Weights of a small GPT-style language model, trained from scratch on English Wikipedia.
Size: 14 layers, width 640, 10 heads of 64 (1 for keys and values), MLP 1728 SwiGLU, vocabulary 32768, 80.1M parameters.
Architecture: RMSNorm before each block, rotary positions, no biases in attention or MLP, tied embeddings, capped logits.
Training: a variant of Adam for these matrices, 955M tokens, 3644 steps.
MLP neurons of a small language model. Each row is named by its layer, matrix (down: output weights) and neuron, and shows model dimensions 48-111. Each number is 128 + 24 x the weight over its row's rms, rounded and kept within 0 to 255. A neuron's up and down rows have the sign that makes its largest values positive.
After each neuron's rows, "raises" lists the tokens whose logits its output raises most directly, leaving later layers aside.

L10.down342 [121 106 128 103 137 120 141 148 129  80 178 132 157 147 114 139  92  94 135 144 131 151 125 134 130 143 128 108 146 153 144 175 135 158 135 128 126 153 132 131 138 136 133 166 149  82 116 129 142 126 124 145 137 105 144 133 113 146 150 111 109 114 120 106]
raises: " him to", " them to", " into", " through", " from his"

L11.down325 [124 140 158 118 113 123  98 150 131 117 152 140 125 159 137 115 147 122 100 116 118 115 157 144 143 115 103 128 144 128  78 113 165 127 169 131 158 125 144  90 112 177  76 109 114 158 118 100 112 149 138  96 117 151 121 126 106 121 108  79 118 120  91 135]
raises: "70", "50", "60", "350", "40"

L10.down1663 [143 139 161 137 152 149 129  80 153 121 135 122 129 141  93 144 101 144 188 106 168 136 159 120 161 141 132 164 145 169 153 144 135 100 111 137 118 145 114 114 128 130 122 144 163 118 119 130 104 131 152 116 103 110 160 146 142 153 105 140 144 104 112 121]
raises: "18", "19", "17", "16", "al"

L11.down898 [108 163 107  86 118 146 122 129  75 145 119 134 125 157 140 126 123 174 108  99 110 118 136 131 124 137 122 109 116 137 126  98 123 113 186  57 123 102 142  75 136 119 148 187 102 136 182  74 111 158 140 156 137 148 139 135 163 125 100 124 105 123 125 120]
raises: " Muhammad", " Kh", " Khan", " Chen", " Indonesia"

L10.down1515 [153 123 130 141 129 174 124  76 100  74 118 105 153 137  95 139 127 173 187 105  72 120  79 197 137 133 100 159 153 154  97 167 172 120  82 100 111 158 127 157 144 111 167 137 100  87 154 111 161 144 142 167 120 162 121  82 131 136 152 113 159 107 134  79]
raises: "vers", "ev", "v", "f", "bl"

L11.down804 [ 97 129 100 111  66 129  97 140 127 157 116 128 142 118 108  86  78 160 145  79 118 178 140  86 120 116 113  78 133 105 173  79 126 140 137 130 102 175 115 115 135 106 130 126 153 152 113 131  90 171 127 123  81 126 142 102 108  96 123 133 166 142 146 129]
raises: "pa", "p", "own", "ark", "get"

L11.down1296 [103  98 145 137 116  97 157 135 146 116 130 155 166 100 150 152 122 170 134 121 125 148  99 133  97 136 105 110 145 132 146 166 164 168  76 102 151 156 128 132 154 121 164 150 136 165 109 133 104 136 144 118 160 144 142 170 135 123  70 150 135 193 145 100]
raises: "ase", "as", "uro", "ach", "ons"

L11.down83 [123 126 146 129 138 130 151 106 120 114  64 113 151 123 142 114 104 134 173 130 124 116 133 143 144  79 120 125 108 140 165 157  97 137 116 103  81 111 120 151 115 131 146 158 168 119  88 154  91  95  95 131  97  88 126 126  71 112  88  53 124 121 134 140]
raises: "ment", "ement", "ional", "ing that", "ements"

L11.down1023 [168 109 153 121 101  76  99 160  83 114 100 134  82 130 161 129 106 142 101 150  96 137 148 135 179 186 154 110 107 111 102  84 151 114 114 111 121  94 152 127 145 135 138 135 128 124 112 134 106 106 117 162 122 111 132 108 103 108 126 145 172 157 110 143]
raises: "ing", "ing ", "ising", "ing its", "ifying"

L11.down184 [133 147 135 140 150 141 131 120 129 131 168 155 129 104  88 121 166 176 115 145 123 139 136 132 131 141 135 145 120 124 119 153 122  89 113 176 104 177 136 177 118 114  77 135 125 127 123 141 116 134 126 146 115  90 114 130 123 117 140 130 145  99 157 169]
raises: "ts", "ya", "i", "ish", "gar"

L10.down1344 [116 166 140 147 129 140 166 161 136 101 103  95  98 137  78  93 134 170  89 128  99 116 117 113 126 124 152 113 113 116 130 120 107 153 176 124 136 125  99 105 142 154 140 183 182 136 129 118 182 157 135 118 111 100 115 156 155 113  73 132 109 162 104 117]
raises: "sk", "gh", "land", "alt", "cl"

L10.down1669 [148 150 157 118  94 112 124 145 127 154 133 104 169 143 137  96 115 138 119 134  88 136 143 114  96 158 148 134 135 114 116 161  57 163 153 143 154 122 133  88 104 160 124 122 125 136  75 158 154 136 134 150 123  91 111 124 141 119 114 117 122  99 120 127]
raises: "ps", "p", "e | ", "e |", "let"

L11.down510 [128 154  93 141  80 167 168 110  96 131 181 143 114 125 143 129 148 172 109 103 157 151  98 102 129 108 123 105 134 143 138 134 159 104  92 142 160 148 130 148  77 176 117 156 149 149 173 111 199 112 140 126 159 116 125 176 146 127 135 175 130 156 141 124]
raises: ", and", "ist, and", "s, and", ", &", ", and S"

L10.down1157 [123 134 174 123 108 101 151 103 138 178 187 162 141 120 119 136 117 197 125 111 140 112 175 153 103 151 128 112 102 139 124 142 136  99 124 148 102  83  89 112 124 102 159 137 103 130 156  87 108 127 113 113  90 127 118 162 136 126  77 146 133 130 157 126]
raises: " II", " I", " III", " de", " IV"

L11.down669 [116 119 160 145 108 104 173 126 119 143 123 104 121 114  99 151 105 130 100 138 132 172 135 118 114 149 114 127 128  99 133 141 121 100 106  79 157 117 163 135 100 142 126 147 142 144 149 105  94 115 181  94 139 123 170 137 102 142 104 147 159 176 124 154]
raises: "ends", "med", "th", "ted", "woman"

L11.down842 [113 152 106 131 116 144  83 101  88 126 115 139 129 125 124 131 113 155 111 112 121 148 136 122 115 159 108 113 112 142 118  93  96 130  66 116 164 100 125 110 141 124 126 182 146 126 176 103 135 117 154 154 119 117 140 147 160 131 125 122 142  76 106  94]
raises: "i K", "iy", " Kh", "ī", "- Sh"

L11.down1348 [113 117 171 136 132 131 127 139 104 143 126 127 143 135 121 124 150 115 103 134 161 129 120 121 107 128 158  99 148 118 120 136 145 134 150 132 132 147 101 127 128  98 155  98 159  73 123 140  91 134 169 157  94 128 115 120 140 151 134 152 156 117 105 159]
raises: "ieu", "ston", "ias", "ity of", "ian"